From a checkpoint of a small transformer trained on Wikipedia: 12 heads of 64.
MLP neurons of a small language model. Each row is named by its layer, matrix (up: input weights) and neuron, and shows model dimensions 336-527. Each number is 128 + 32 x the weight over its row's rms, rounded and kept within 0 to 255. Numbers have three digits each.
After each neuron's rows, "fires on" lists the tokens most often at its 100 highest values on Wikipedia text that the model never trained on.

L4.up1136:142109205074139127125113100087093119173135090189108095183096081097074094127127123165095137141076107089157112133158095114136137156176091126163098012181111106092140160061152097199092124122052119139111129048099111094097151157174141129127102123084165100165152165155163137148085110132098088143149137160159116104153101167135089115123138163106136100141120177190149087112146117090137137121099172103160127113125150117089131118162181128109151127124134163153133108133209163127127137167146114157042150117138167125084130147135114071178124123109106149097121095120087103145098138132092132119
fires on: " Co", "lay", "l", " Lo", "en", " co"

L4.up1467:106152120141083098126095153134183099148162151101136130137114123141116182144159136149176166138163116129126172168196099150139116115096125128131104151167106166120079173144154090130123142131129103066145076107130188141106161161137129110124150113134077085160065140135118137156128098140086144157112117156109071129104048105148092161118131167143114168108113146127167116095119141118099152149195156082109133173195089153150089156205150174139053136103125173117093121117186101136069116134065170144070134155155134110139156140169155079119083110168132119116171121119118163103127142090110156080
fires on: " ", " this", "och", "u", "an"

L4.up291:144155140100074134169172094191086132116194144134183132108145086145141159132090127164116114136140131202119130136168085080162170091083085113138139093136154120107110069119094170171127119093139101028092150128140155092157126124152106109180113130150107146112145121086160133148164089131120137112112171131089122126093074126149093109132107176190174088147165134110143095158133117150198106165167127058183160145138121096123180106137104156100152084120209119142123069143124127141128098131113152125115140146073098104153148124186113137126127087103122168106130143108174102123069090111169123130
fires on: " La", " Los", " Santa", " Las", " Les", " des"

L4.up1083:152129171111043138122060105119135133128095071080105147121098077142129132114084110127139048077166127132110145127098030078104102139127121115180127136136164087149162091110131113109102107123135173134115168056134064152118092117116110107142151174162154103117079128103095079146180094106057109167170146103152125147152152139126151098133129109145104177114122102114071098095158051168098134102143121090163094132111164122149108139127125153165125159074219124175129186093149117133088152113160166112131115159182170187140120111101110105154166109129149153131136156116201118137142130128071117131
fires on: "13", " Co", " co", " First", "15", "16"

L4.up35:105125136116118106148072077152125180115143181126115112110156089119155109128144118140137122094130059144152135130114086109144109129146106127062149084145120114120150097077242105159151123091060096179094087101160133148163132124145176128174091104144094072159100171063078089136141079066155109061177165143106100102144159113112131129106123156090102114111129098111144150102114087122117051150157132175146107131121179127097170128120156128105106154116154117119189131132149122159153127082114146137057115185097191174147033079137116105138168053147139085179138140157128105092182129126106104114
fires on: " in", " not", " for", " e", " on"

L4.up2947:152095121158116068127140125151133167070164107139151121152096138187111110191048149093145174078191162079116128128131137168153118103089134162179125052064131141117118118161113153117166166133134200155146138165151167107052144150120148136123147138142108099120125103147157114114099138162125151134141119114152123149150105171139107102112167070086131120191140106179101076155115140136121137145176121124125128142131130140103137160108132091138133108145160109082111141144105114182115164173123100147136143159072127108137098051117111144101121061157142104091153121154092115129105143129110134122
fires on: "\"", ")", " Actress", " number", ")\n", " ===\n\n"

L4.up208:126154121074146112125108161126158132144099104145121164109125148069131116116126151152133133151111148167082133154138164139093148151133154169117128077141185077140156091129169119156130105115189111151114157139096126119144104119101121168146112090088096185099149175159111137082176147122166129119130125155073159161083123132161127104116092091128163138147119101149177155127100102081156188222083155103143118090066114113061122145060178102079115115180174136095176182112115133163136137160154096135165124145082099118092158134169172161143170047158153126127124118099085137114125171165175101158
fires on: " on", " On", " up"

L4.up2476:115074147141139118123144132126108082172126162149118107142136112165181116131109101139130097147120102139168129158184181164125090123102094154162158134119064134101074113123120186128116104122139161115150080148100128125149118146080149131169126148061145138121082120137156135080170180212146141115128113145130139094071176110111124102134177093149091156097173183092150164115088132115168160127108116129163103053117097133139176073123142085143133148126147197081202178122104095096155089116110132144131110123155129195104134179153117108149146159094078138111155131124176104110092127152144149177
fires on: " was", " most", " =\n\n", " were", " is", ","

L4.up3061:144096099106133082222137137125124196179175084110167133130134194075068126170149175174129048164189143153159124130111063091126088202175102147142074042160168166127105160128141084105199121103152097112080116142157122116129087169069075112167105170185153098119165174110114123085117147125080144164171137166128152087097096145133136140140168163140085169129132098135113109145133161136118122157177144158166142132161081093142120118132090203098119104130185133158069081159067133101193153130122141172150092089077183155103103142198136111130161105125127123120081142127126156075082095151155111154
fires on: " |", "/A", " set", " order", "r"

L4.up743:085114108150123112116057124117043178092144139126189158167084077153099143116142065146133097109126097159137148144138078123122132144089127097147120168073126062102117142213134102149143114144126088144095175188139136125131130110171115127160112135106093123102088026110150135121102078202117139201128157131190099108150114120091161089150093127165199107162140126130159105135109106130148125159169144109161115151169108107170105135119156171141194103171142123081138027126139105107145123085128132124130150148132176116089154169139150119162115101051064165116163122142167098100065089136138123061
fires on: "\"", "%", ")", "ve"